Weights of a small transformer language model: width 192, vocabulary 1024.
MLP neurons of a small language model. Each row is named by its layer, matrix (down: output weights) and neuron, and shows model dimensions 16-143. Each number is 200 + 20 x the weight over its row's rms, rounded and kept within 0 to 999.
After each neuron's rows, "fires before" lists the tokens most often just after its 100 highest values on Wikipedia text that the model never trained on.

L7.down618,185,201,162,208,198,193,176,186,191,207,181,193,211,227,198,202,211,209,223,204,198,194,186,189,213,198,210,187,209,189,219,228,218,231,197,182,190,154,172,221,177,209,199,193,185,191,199,202,207,177,201,189,205,193,219,189,238,186,218,162,170,239,173,170,222,199,200,192,193,189,204,184,183,213,217,210,213,215,201,205,202,185,229,190,192,229,214,227,182,155,220,165,178,183,151,200,212,172,196,213,151,185,169,212,189,213,205,221,208,199,190,220,190,209,261,198,197,202,211,212,225,231,194,185,184,168,160,168
fires before: "==", "The", "===", "In", "H", "A"

L5.down67,182,173,208,178,194,186,212,176,247,174,210,243,226,225,185,190,238,180,208,207,217,167,192,229,205,229,182,242,204,199,163,164,199,173,193,207,211,183,224,224,187,224,188,172,216,186,213,206,193,252,204,198,212,207,200,186,177,195,202,186,206,230,196,202,217,214,209,163,206,214,200,212,188,225,222,208,212,217,219,211,181,200,222,177,177,206,182,200,187,174,167,217,198,243,224,206,206,199,160,196,192,180,209,185,140,199,201,194,165,195,180,186,184,129,179,234,199,214,198,217,223,198,217,229,188,178,221,236
fires before: "em", "er", "en"

L9.down419,220,190,205,213,186,175,241,194,211,212,229,213,233,211,220,204,194,243,195,202,198,208,185,219,215,224,211,213,212,164,191,195,191,215,216,214,188,191,167,198,194,194,219,183,187,187,181,215,178,180,186,192,149,200,193,177,242,202,220,229,204,206,185,193,207,188,199,192,197,181,154,169,215,203,198,241,182,173,181,187,232,142,217,242,208,214,202,175,223,212,205,200,270,203,226,174,215,178,175,236,179,182,200,202,175,211,199,220,217,222,180,192,179,212,240,192,193,199,205,198,191,203,197,183,202,200,240,220
fires before: ",", ".", " to", " and", " of", " for"

L10.down118,203,182,225,182,180,172,194,199,203,198,194,220,236,187,171,208,219,199,211,164,191,175,197,221,234,209,229,167,203,196,207,178,256,217,213,218,185,209,189,169,196,232,203,206,192,187,219,162,196,206,193,194,182,206,204,155,202,185,202,229,208,176,201,199,187,201,216,213,155,182,199,201,223,210,203,186,200,191,208,213,186,227,173,186,223,246,168,215,180,218,223,220,211,175,203,180,192,224,167,231,200,211,201,216,181,231,184,212,175,203,198,184,202,215,219,179,217,214,178,213,187,222,197,174,211,183,227,162
fires before: "19", "20", "ing", " and", "ed", "18"

L9.down388,178,244,206,182,183,198,177,198,218,198,209,234,186,211,178,227,165,198,201,164,205,175,222,206,191,235,193,226,205,179,213,219,196,194,183,205,220,199,216,196,190,215,229,184,181,193,214,229,211,225,199,183,216,218,198,186,196,174,235,193,199,194,172,202,159,213,200,186,154,172,207,230,227,183,192,186,180,200,199,221,228,217,185,181,225,199,221,189,167,185,178,166,205,183,236,176,183,181,227,161,201,217,192,227,195,156,216,238,194,197,223,200,176,216,208,208,216,199,211,158,171,222,224,180,213,205,218,210
fires before: "or", "ment", "ly", "ers", "ing", "ional"

L7.down212,190,212,185,223,178,177,206,206,210,214,203,210,226,240,170,196,163,197,187,219,195,180,185,219,207,190,204,189,152,161,177,217,235,196,196,232,216,198,178,217,230,210,173,209,175,203,186,203,195,206,193,176,219,199,169,215,176,210,243,207,200,229,205,182,215,226,162,220,179,241,214,220,244,158,170,197,180,167,183,227,190,190,181,215,203,196,205,230,184,233,203,210,221,195,207,232,190,171,207,222,188,211,192,198,199,204,242,169,191,190,200,223,195,174,209,169,223,193,225,194,200,209,200,182,238,208,183,193
fires before: ",", ".", " and", ".\n\n", " when"

L6.down654,231,181,221,205,199,182,220,182,175,164,231,201,234,195,204,218,184,205,207,225,193,175,188,207,204,245,203,214,201,194,184,232,225,187,187,184,147,228,203,212,240,191,207,190,202,178,229,203,174,209,246,221,213,170,150,192,199,167,198,183,211,199,225,182,174,202,218,172,186,194,224,246,221,195,209,217,192,221,198,170,176,185,191,194,185,204,168,185,175,198,196,182,191,199,184,228,247,206,191,177,202,186,163,219,208,182,196,197,190,235,220,202,212,219,226,169,239,165,172,189,165,216,225,150,184,199,194,205
fires before: "or", "il", "ide", "A", "an", "in"

L7.down352,214,171,175,217,211,182,218,179,222,190,212,186,201,214,195,165,213,179,185,215,165,206,205,218,193,247,213,207,216,186,177,224,186,176,176,212,179,218,171,176,189,202,226,216,187,209,199,203,183,213,240,185,205,208,214,184,211,185,208,187,227,209,209,198,152,207,198,241,199,194,187,194,197,191,218,214,162,195,208,188,207,184,177,248,203,212,201,211,196,244,225,226,177,172,206,215,185,208,221,219,163,248,204,211,208,232,184,189,208,199,186,182,180,193,209,202,235,175,157,182,193,178,206,210,174,197,178,191
fires before: " the", " his", " its"

L9.down255,192,197,218,199,198,200,189,236,198,222,175,180,175,174,206,203,185,186,183,227,217,192,190,211,245,199,202,219,213,208,199,226,217,209,204,222,194,193,200,225,184,196,197,206,197,225,220,225,215,197,245,186,185,244,162,144,207,226,221,217,146,212,211,157,195,218,198,236,228,215,180,198,190,199,213,186,237,192,183,221,199,186,197,177,241,192,200,220,221,202,191,217,179,185,217,190,183,209,151,225,226,221,205,194,202,201,189,190,234,218,199,206,249,209,183,216,245,161,192,198,206,201,200,204,197,212,189,195
fires before: " |", "es", " to", " –"

L10.down290,217,212,188,212,205,194,198,201,232,194,205,152,216,216,200,240,200,195,188,184,196,211,188,208,215,227,209,212,185,153,194,214,236,244,188,218,174,185,175,228,204,186,224,193,201,220,236,209,169,197,173,202,185,197,215,206,184,225,255,223,227,205,178,178,202,166,176,210,199,222,177,229,212,204,198,214,204,152,223,192,217,175,197,215,197,185,198,187,206,208,160,208,233,162,202,176,210,194,199,226,193,204,197,217,228,193,172,180,182,234,168,187,227,171,187,163,213,190,191,238,169,192,193,187,179,180,188,168
fires before: " to", "ly", ",", ".", " in", " and"

L9.down744,193,209,206,204,206,169,191,214,211,219,202,186,215,165,219,186,206,187,174,195,240,192,183,162,195,173,205,196,195,166,228,190,193,184,214,193,202,176,185,184,211,208,227,206,206,213,193,212,220,210,176,219,220,212,203,186,194,202,187,234,211,205,195,190,185,222,184,208,202,208,213,209,237,160,206,204,172,202,209,157,198,207,201,233,209,230,195,219,174,180,189,203,194,222,179,211,188,201,168,231,191,223,223,235,201,211,211,180,216,196,196,235,191,192,214,189,203,184,181,181,181,198,218,189,268,228,194,221
fires before: "s", "or", "ions", "ure", "ors", " of"

L9.down407,207,219,187,204,184,211,207,178,202,232,192,210,207,174,201,201,216,212,212,212,175,221,195,186,199,229,204,195,172,163,199,206,228,243,187,200,207,175,183,209,212,197,219,210,192,187,176,198,216,188,157,181,196,230,228,181,165,209,235,234,182,200,196,187,212,196,186,181,189,190,205,187,205,227,196,186,173,181,222,213,197,226,204,197,218,220,203,218,197,205,190,220,209,164,212,169,226,206,188,201,205,182,169,202,168,223,206,197,180,205,182,196,208,172,217,175,216,225,214,236,188,200,184,233,202,194,206,191
fires before: ",", " in", " of", ".\n\n", " |", "."

L5.down606,192,200,190,203,207,197,209,187,210,212,218,181,236,200,181,204,215,181,202,196,203,198,179,209,199,237,198,207,222,142,213,198,209,184,171,245,180,174,169,191,180,179,169,200,219,192,167,223,174,192,214,195,252,191,193,160,204,196,215,204,142,173,188,156,191,192,187,221,199,199,204,186,175,207,193,179,213,217,177,210,220,167,221,201,201,231,217,205,185,178,220,169,195,187,150,207,189,176,185,185,169,225,137,187,179,224,218,210,182,205,185,195,218,185,227,206,183,185,177,206,204,195,194,202,176,177,154,168
fires before: "==", "The", "In", "===", "A", "C"

L9.down606,227,207,168,186,194,221,223,236,199,197,194,179,239,197,204,181,193,187,202,231,231,214,172,185,170,231,175,180,229,171,220,210,210,181,200,216,182,178,209,174,176,193,227,184,202,179,187,202,240,186,237,201,184,207,192,203,204,191,160,202,169,180,216,180,195,179,195,195,238,229,210,188,193,220,204,211,218,188,199,166,223,205,198,214,206,259,224,193,235,208,221,213,189,226,213,202,199,207,194,190,172,203,162,200,181,208,206,190,174,174,193,179,186,210,156,193,205,180,215,181,190,194,177,179,199,207,203,189
fires before: "or", "it", "th", "ey", "-", "st"

L7.down35,198,195,206,205,204,212,209,207,188,196,206,171,227,191,202,199,226,213,205,208,178,194,185,201,204,220,211,219,235,229,207,225,185,229,170,207,188,218,202,144,176,185,226,232,233,187,214,221,192,181,217,185,242,174,193,168,221,200,209,185,146,174,214,197,224,190,208,221,181,187,195,206,215,223,204,172,199,232,216,214,218,193,209,191,230,199,208,223,220,201,207,202,208,204,189,192,235,222,191,223,209,201,208,201,183,220,182,201,212,222,167,217,238,209,160,189,204,221,180,198,204,235,228,149,179,184,202,194
fires before: " in", " the", ":", " by", " ", " |\n"

L2.down186,210,195,195,195,198,224,216,186,220,163,184,184,209,214,210,193,244,203,202,198,193,226,214,237,240,190,215,205,197,200,218,211,224,192,241,197,215,184,201,194,191,202,207,185,213,174,233,186,191,241,191,174,192,192,197,154,213,168,178,212,201,207,218,171,177,180,178,204,186,193,189,196,180,214,228,196,198,190,219,180,203,204,208,186,221,169,206,179,173,233,171,223,209,182,177,229,174,212,247,219,195,206,213,201,191,178,204,221,205,217,180,161,196,233,226,215,187,188,221,212,206,181,188,213,175,204,183,189
fires before: " the", " ", " a", " his", "ing"

L9.down316,166,186,228,176,224,211,197,224,166,199,206,174,187,205,214,178,218,232,182,177,207,220,175,212,198,168,205,184,237,178,234,188,200,178,214,191,237,181,194,202,143,200,202,203,235,181,202,198,205,193,203,210,204,205,206,178,203,176,195,206,233,171,219,217,172,192,189,186,210,174,205,201,190,238,229,168,195,222,244,148,201,206,209,181,213,184,168,205,219,218,224,193,217,191,136,214,181,188,214,198,217,211,235,244,206,204,199,229,237,204,208,188,214,208,210,199,218,188,190,186,172,185,189,182,184,238,216,203
fires before: " ", " the", " June"

L10.down676,171,188,233,182,189,200,193,205,202,201,204,205,214,196,217,204,193,176,185,195,176,179,208,157,231,201,195,228,237,213,192,191,246,207,197,175,167,149,181,194,196,210,200,192,211,193,204,212,162,176,204,177,203,202,203,201,212,189,188,215,228,225,171,227,207,241,228,202,199,217,173,189,193,175,192,205,181,209,203,200,197,174,176,187,212,208,175,208,164,176,181,203,219,229,192,198,184,203,216,260,213,225,197,198,213,190,231,220,213,201,232,205,201,160,209,203,192,145,189,173,207,226,200,236,214,186,202,208
fires before: " of", "y", "ic", "s"

L9.down564,195,218,224,187,192,218,228,214,212,220,193,194,197,210,207,189,207,187,186,170,203,157,180,218,182,194,202,219,226,201,204,192,216,204,204,217,208,150,183,190,250,213,169,210,183,193,209,164,176,214,212,184,219,182,197,194,213,157,181,227,205,238,207,197,187,231,194,213,169,196,214,228,182,229,212,167,207,179,186,163,181,225,179,206,184,213,228,251,191,193,209,210,212,175,156,195,231,168,226,221,179,157,216,194,196,231,188,222,191,213,193,179,185,207,163,170,198,218,182,207,218,186,193,207,190,205,196,234
fires before: " the", " a", " that", " it", " him"

L10.down623,226,198,230,192,205,198,183,209,235,231,233,204,236,207,202,208,204,186,218,230,228,180,176,215,226,230,182,197,224,176,220,212,239,178,203,217,161,172,205,218,182,228,178,187,204,196,222,224,203,205,193,194,196,211,175,190,198,210,223,213,210,204,193,192,203,171,186,232,212,172,212,231,237,195,187,192,185,166,196,200,200,202,215,211,224,206,192,188,215,218,222,201,187,187,212,229,190,175,185,205,188,198,228,216,189,234,184,216,219,195,155,224,234,184,231,177,213,200,180,174,177,198,223,201,178,234,222,173
fires before: ".", ",", " of", " and", " in", ".\n\n"

L9.down209,195,206,236,183,217,213,193,202,219,175,195,227,166,215,228,215,231,179,199,212,172,179,214,189,195,215,202,214,200,184,201,212,203,219,185,180,196,207,228,198,214,207,207,194,158,163,185,177,178,179,205,188,163,195,222,202,196,200,227,181,212,214,197,190,188,189,171,164,190,167,192,207,192,198,168,201,199,199,156,194,220,192,196,208,200,211,222,187,207,223,240,187,198,172,176,193,239,180,189,173,157,156,213,225,205,226,198,220,194,177,218,225,221,266,208,194,201,180,173,203,218,204,208,237,200,203,202,228
fires before: "ent", "ing", "enc", "r", "ed"

L2.down334,183,169,190,202,196,179,213,160,207,172,223,254,169,206,169,225,210,219,188,178,177,196,215,223,222,202,187,193,219,222,240,209,169,221,196,177,212,241,210,168,201,189,172,185,216,198,196,198,184,152,203,212,207,170,204,219,216,168,231,203,225,209,192,192,207,218,181,171,195,189,242,213,189,231,177,215,206,207,209,179,210,184,195,195,185,217,183,179,213,200,180,202,166,194,188,205,208,180,169,243,185,179,244,183,152,152,189,203,176,193,233,202,214,191,226,181,191,171,210,212,201,184,230,198,194,225,199,187
fires before: "ction", "in", "le", "ct", "ect", "ing"

L6.down661,197,198,201,183,207,194,205,221,219,180,171,191,218,195,195,203,231,217,198,164,218,182,205,229,212,245,203,211,207,214,224,191,191,206,186,206,199,227,182,203,203,168,206,177,173,190,208,226,172,195,195,192,187,226,185,200,234,182,172,217,192,208,178,218,164,226,169,217,179,231,189,238,202,215,224,198,223,209,223,184,170,218,201,210,214,222,201,202,195,230,226,211,164,193,150,199,231,159,222,190,243,195,153,197,214,223,195,200,212,215,189,206,217,201,220,169,230,227,166,178,191,180,201,179,168,175,190,211
fires before: "20", "19", "18"

L2.down234,202,165,258,176,175,172,208,205,181,180,209,240,233,182,213,190,197,164,211,188,211,186,199,180,185,191,194,183,186,219,215,168,205,204,194,213,216,190,205,188,199,162,228,224,217,216,202,211,178,189,208,174,181,177,187,220,168,192,229,241,194,233,183,180,187,198,194,202,192,211,176,179,175,257,161,174,181,196,222,201,211,158,201,174,214,186,214,201,226,225,208,229,230,192,162,175,215,178,181,240,214,188,214,188,196,248,196,210,206,203,194,215,226,222,177,192,227,228,186,197,233,175,206,209,177,184,153,201
fires before: "ly", "n", ":", " ", "er", "ral"

L2.down139,163,189,223,204,196,239,202,190,211,206,204,215,210,235,202,187,207,184,198,205,199,210,168,192,211,209,174,199,210,220,222,215,223,214,197,240,177,213,144,226,173,205,137,196,223,189,219,216,191,210,207,215,246,190,190,187,241,184,222,192,177,206,218,164,176,176,157,212,202,185,204,172,193,187,180,189,207,216,204,201,222,184,207,206,227,220,183,211,183,196,208,193,203,202,202,164,238,191,226,172,178,198,162,226,208,179,175,202,202,214,183,197,222,183,212,240,174,209,186,195,213,199,200,220,159,202,211,177
fires before: "==", "In", "H", "A", "===", "The"

L7.down754,228,175,182,206,215,210,224,206,206,179,203,196,219,229,192,209,202,247,215,218,216,224,194,197,232,208,169,229,204,171,170,192,181,205,214,184,191,224,223,208,202,203,176,201,178,207,231,204,196,172,237,166,198,212,200,174,190,243,184,192,177,187,210,204,189,222,169,189,216,222,183,207,219,172,226,190,217,207,177,201,180,218,185,180,206,216,221,202,202,225,181,238,171,230,242,186,201,212,197,212,148,219,208,199,224,195,189,197,222,225,221,208,184,194,201,208,177,226,163,200,202,213,212,220,210,209,178,208
fires before: " |", "y", " of", "at", "es", "ion"

L6.down496,170,211,212,183,196,222,205,205,185,204,190,194,202,214,228,209,197,189,191,200,196,176,235,210,242,253,214,244,209,203,176,206,172,208,204,190,217,161,221,161,172,192,163,225,216,199,198,203,157,173,193,209,220,186,236,212,202,175,208,190,157,196,210,206,218,232,138,198,193,208,196,183,208,180,212,203,198,213,186,174,188,182,214,242,213,187,209,224,184,210,220,218,209,193,172,200,210,228,217,247,199,206,159,229,194,206,209,208,210,213,193,180,203,182,192,222,234,224,241,184,195,218,190,203,205,207,172,196
fires before: ",", ".", " of", ".\n\n", " and", "\n\n"

L5.down94,222,185,200,189,162,183,195,185,202,192,193,201,221,197,154,195,192,166,201,172,209,203,212,198,206,203,191,207,209,199,191,209,192,219,184,199,230,227,213,173,198,212,229,192,209,176,163,157,233,189,237,196,185,183,176,180,184,212,180,204,205,207,169,189,208,191,230,157,166,224,178,223,189,151,198,208,181,221,209,197,184,168,200,197,183,216,205,172,174,190,207,151,190,211,177,195,182,201,156,207,201,190,189,193,188,188,172,197,178,199,225,197,180,147,222,218,206,205,208,185,213,171,216,205,167,214,229,159
fires before: "em", "le", "l", "-", "ing"

L5.down220,200,214,202,177,181,214,186,193,178,198,212,183,229,216,199,180,222,223,216,211,227,205,236,217,218,233,223,232,203,198,225,211,198,218,223,217,187,191,194,184,187,182,161,187,183,194,187,215,221,203,197,178,200,202,232,182,221,160,209,212,157,174,207,183,236,229,177,171,236,147,185,209,201,189,192,185,199,224,187,179,219,207,209,195,175,214,233,217,233,223,175,204,246,172,179,177,223,213,171,224,192,185,226,167,211,226,224,207,187,242,183,177,200,187,188,220,227,205,188,188,218,214,222,204,225,182,224,218
fires before: " |", ",", ".", "an", "\n\n", " ("

L6.down189,185,214,214,197,219,171,208,201,205,227,172,210,232,192,203,227,191,188,239,249,246,219,176,210,200,196,227,214,167,197,208,194,245,173,174,208,225,195,168,209,165,211,182,229,190,211,219,215,234,194,188,215,203,183,212,197,197,176,198,195,192,210,193,183,215,228,193,199,155,212,197,206,191,225,216,173,203,202,201,193,199,192,196,210,221,209,186,209,223,211,225,217,172,222,213,208,203,179,184,189,187,220,220,207,228,201,207,197,213,189,212,193,249,218,201,196,194,184,164,201,189,201,235,236,187,163,249,207
fires before: " that", " the", " to", " him"

L2.down585,198,193,224,189,195,207,254,226,226,199,198,210,223,220,220,213,211,213,215,193,190,218,239,219,217,198,190,194,229,192,209,199,210,172,227,203,237,189,231,170,156,221,199,197,221,220,206,207,197,205,195,175,202,160,195,162,175,209,180,171,231,204,234,172,184,211,185,186,196,233,201,161,184,242,185,218,174,223,239,212,208,197,193,205,203,203,200,181,181,232,207,209,185,198,144,233,153,197,223,233,186,216,172,187,191,227,207,209,206,203,199,187,188,198,234,227,222,214,173,190,210,188,189,187,196,218,221,202
fires before: " ", " the", " ad", " April"

L6.down162,179,186,206,197,180,182,212,167,205,180,209,211,206,206,173,169,201,214,205,204,207,200,177,208,169,206,203,198,200,196,173,179,211,216,153,207,204,214,187,203,197,181,222,217,170,233,176,201,206,197,222,182,235,192,202,212,201,180,188,185,185,215,215,216,199,178,211,158,210,208,184,198,170,201,168,240,168,191,212,240,205,199,233,182,228,202,211,226,151,212,192,221,229,202,210,206,169,221,159,198,208,171,203,231,223,192,200,195,191,208,218,207,197,193,201,218,176,209,221,225,188,170,221,215,229,221,232,192
fires before: "ed", " -", "ing", "s", "er", "o"

L6.down190,184,213,241,209,208,207,197,178,187,209,172,213,231,223,182,215,192,187,191,216,175,216,215,161,204,224,206,205,215,192,203,193,214,177,208,191,199,234,202,150,184,206,206,214,207,219,187,206,164,214,187,213,166,203,214,167,207,196,189,203,189,201,215,167,193,207,184,161,195,172,205,176,194,178,149,163,149,165,171,195,205,211,191,228,214,205,162,186,203,211,213,245,210,189,156,191,186,227,175,188,190,171,208,215,214,233,188,199,185,205,226,203,210,220,216,170,193,246,213,199,202,206,197,220,172,205,193,195
fires before: "ed", " to", "s", "ing"

L9.down438,222,176,232,192,183,193,187,167,199,214,215,201,199,206,212,207,225,215,193,175,159,176,212,188,214,216,184,215,193,178,201,208,205,202,193,241,223,217,199,170,214,191,184,192,252,209,207,189,160,220,201,201,205,200,202,187,183,220,240,149,221,179,211,224,220,168,225,206,184,252,216,187,219,143,200,230,204,178,199,199,196,174,194,219,186,206,207,213,218,201,203,222,219,203,223,202,172,218,225,237,194,203,205,190,190,199,208,178,184,171,203,208,216,199,227,180,197,222,232,175,171,189,167,213,182,222,172,202
fires before: " the", ",", ".", " l", "s", " ag"

L9.down199,204,204,249,189,216,244,201,210,191,221,212,216,175,198,215,196,231,205,188,193,217,229,202,201,200,185,208,189,191,238,176,180,226,190,176,207,189,214,220,214,191,210,215,201,215,188,192,183,186,199,211,180,205,220,202,235,213,199,186,222,229,173,184,214,170,206,146,192,171,200,199,193,212,200,221,149,243,194,220,195,201,224,189,231,239,206,169,228,202,188,195,207,192,191,204,226,205,213,200,188,230,162,194,213,205,195,242,226,209,189,189,209,203,180,187,199,226,210,208,199,171,189,196,193,210,224,202,231
fires before: " ", ":"

L7.down673,199,181,201,222,191,185,182,228,202,193,207,212,247,162,206,184,228,206,223,190,173,201,228,205,191,198,232,212,231,221,216,184,198,182,208,191,228,184,235,187,209,195,176,209,217,170,181,213,217,187,215,216,205,161,222,208,244,184,180,219,185,188,238,203,192,196,178,165,180,195,227,209,162,184,186,201,220,205,188,191,189,196,197,196,234,214,205,206,180,199,217,186,162,138,181,195,210,183,173,194,230,197,190,190,184,225,168,211,179,210,191,181,177,257,193,211,232,200,207,168,197,231,208,179,195,200,217,221
fires before: "20", "19", "9", "18", "8", "ad"

L10.down638,218,196,211,235,209,195,206,212,170,205,189,191,239,234,238,208,225,188,208,230,244,213,177,175,163,191,201,175,199,193,198,177,210,238,185,208,210,181,221,195,223,213,200,180,171,188,208,211,178,196,201,203,193,209,156,216,229,167,184,173,217,209,198,200,174,206,171,197,171,222,182,215,209,201,204,194,179,185,228,207,179,186,235,198,194,221,193,185,237,169,209,174,175,181,193,231,211,215,223,159,217,203,200,182,221,199,193,180,184,165,221,204,219,230,216,201,234,210,192,183,220,213,207,222,184,248,219,191
fires before: "\n", ":", "==\n", "hy", "\n\n"

L6.down60,197,192,182,173,233,208,239,229,202,178,131,167,199,211,199,224,160,153,199,189,221,194,187,202,174,208,221,234,199,219,222,228,221,209,249,191,209,201,185,180,195,184,182,208,193,187,228,223,187,197,224,196,235,206,192,182,190,215,210,178,181,208,228,169,200,248,193,174,202,221,196,199,224,235,193,173,197,199,154,193,176,222,179,219,213,195,196,202,213,235,191,212,175,184,204,189,192,199,186,225,191,195,239,214,191,203,192,234,196,229,190,184,211,211,203,164,204,196,192,188,229,205,218,183,198,149,207,207
fires before: " that", " as", " the", " in"

L5.down717,216,208,236,201,194,167,154,213,211,185,205,158,192,225,223,222,169,200,187,219,163,157,187,192,190,197,196,210,193,187,205,192,177,183,216,202,214,200,193,219,202,197,237,176,169,233,214,189,245,258,199,200,186,219,210,188,185,198,228,150,196,215,207,199,175,188,178,237,159,196,193,207,235,212,181,174,179,196,172,180,195,193,193,207,218,199,225,213,209,188,206,188,219,209,163,177,194,222,196,204,217,180,210,181,212,210,215,225,184,189,248,216,192,218,222,195,211,201,235,201,214,201,195,173,227,233,213,189
fires before: "ident", "ed", "h", "ley", "erv"

L6.down226,199,215,217,179,205,199,228,200,207,189,246,204,187,192,224,213,216,169,210,193,169,195,189,163,156,223,165,190,171,192,170,206,193,182,180,194,219,206,204,182,245,208,173,233,187,190,182,216,185,195,207,188,219,183,213,183,192,200,220,204,216,164,210,194,176,192,177,144,190,162,214,200,219,189,215,211,178,208,191,202,210,227,214,199,193,207,185,196,174,184,206,199,158,167,242,211,177,190,206,191,182,203,184,226,222,173,211,203,224,207,195,204,174,212,212,175,202,207,227,182,183,205,216,167,214,194,183,235
fires before: "ent", "or", "r", "is", "on", "ing"

L9.down640,195,185,195,201,180,186,224,188,207,213,189,205,225,199,220,174,167,177,203,211,213,236,174,193,195,219,207,207,214,227,199,207,214,240,207,197,230,220,177,222,213,210,189,195,164,212,164,216,166,184,241,204,175,173,199,223,213,200,216,184,184,208,259,193,180,196,208,182,197,205,247,202,167,166,151,229,173,203,176,188,150,209,237,176,187,228,203,231,174,213,231,210,175,183,203,217,214,206,194,212,201,224,212,195,184,202,177,184,178,211,206,223,198,194,197,225,193,186,223,179,204,246,213,216,190,185,174,172
fires before: "es", "ing", "ition", "er", "e", "is"

L7.down661,209,184,204,240,200,202,195,176,206,233,227,201,175,196,210,173,232,205,187,236,192,209,195,209,193,210,229,225,210,184,193,208,196,228,196,199,196,176,184,198,167,203,184,186,246,192,195,240,208,201,197,168,211,170,190,184,213,228,177,183,177,220,200,174,178,205,163,215,203,240,204,189,217,191,243,188,189,213,192,179,217,220,217,204,205,216,196,192,194,178,180,172,203,178,190,208,248,206,176,167,203,205,160,149,216,224,214,161,161,206,174,172,243,215,226,184,205,216,187,202,203,215,173,199,189,199,178,186
fires before: "\n\n", ",", ".\n\n", "\n", "."

L5.down449,198,156,173,179,218,203,231,228,217,196,196,214,195,185,195,188,171,193,194,178,178,234,205,184,213,186,223,169,190,212,185,183,209,215,187,183,213,216,167,166,181,214,207,200,187,178,204,206,225,200,213,236,232,198,178,193,229,196,154,156,221,186,209,202,176,181,192,195,198,208,196,197,193,202,152,191,200,231,204,190,174,196,196,175,215,211,226,189,234,206,206,209,161,204,212,201,219,219,203,200,204,183,202,202,204,173,177,217,245,220,187,212,240,145,205,209,215,168,233,206,212,230,168,178,224,211,218,209
fires before: " ", "o", "i", "on", "e", "el"

L7.down377,220,197,199,185,192,184,177,190,197,176,181,198,232,229,190,183,242,181,214,191,197,188,143,226,228,211,196,218,207,184,227,181,213,197,186,200,225,169,173,213,170,209,169,211,242,207,184,218,191,214,192,203,224,206,209,204,197,143,213,240,186,195,205,161,208,226,213,229,206,186,197,195,195,229,212,185,204,214,205,201,191,202,198,191,212,218,214,195,194,206,211,176,183,188,187,183,208,197,201,203,173,185,164,218,195,238,228,218,194,217,188,198,206,157,256,208,166,194,197,186,214,193,211,231,196,162,197,178
fires before: "==", "===", "The", "In"

L2.down494,183,193,240,212,184,167,178,177,198,141,173,218,169,189,219,220,186,172,219,198,213,216,184,212,223,237,234,208,200,154,201,206,213,200,186,181,221,239,169,224,188,185,189,215,184,211,214,209,187,161,204,219,218,218,203,196,197,211,210,201,178,206,202,189,218,216,214,176,185,182,223,223,211,200,200,190,176,175,151,194,178,195,209,195,204,187,212,223,189,220,200,233,189,217,173,158,209,187,216,199,217,168,183,212,196,211,208,176,208,232,207,188,179,194,183,153,199,206,170,226,194,206,182,201,213,194,216,215
fires before: "p", "ever", "ers", "man", "ed", "ing"

L9.down519,217,202,149,193,255,193,210,191,182,193,177,207,211,164,207,217,181,206,215,175,186,194,226,182,212,155,169,174,153,193,220,220,192,173,182,226,196,183,164,199,179,197,224,194,191,185,237,205,209,214,161,210,203,213,209,170,187,205,176,197,186,214,202,195,209,211,213,226,153,227,231,226,203,186,234,173,206,190,216,221,194,197,166,231,242,175,218,204,208,194,206,212,173,201,186,184,201,230,191,216,188,198,200,180,178,202,231,211,209,210,173,220,171,177,151,190,189,193,209,220,201,198,204,194,239,182,209,195
fires before: "or", "s", "a", "so", "ide", "resent"

L7.down192,199,193,198,203,217,197,208,182,214,161,172,213,215,184,217,197,215,174,207,203,216,177,217,181,206,216,252,171,216,194,203,178,184,196,205,186,191,226,186,179,191,204,217,216,164,218,185,222,169,176,215,194,204,173,202,188,221,243,231,229,193,201,211,182,207,191,171,197,191,214,199,206,176,198,178,175,184,195,185,199,172,203,227,197,212,171,174,205,212,206,237,236,186,180,155,204,238,183,203,158,228,221,210,189,192,201,199,201,196,174,214,192,206,190,210,194,223,205,173,150,199,190,188,214,194,210,228,177
fires before: "ition", "ed", "ing", "es", "ure", "ent"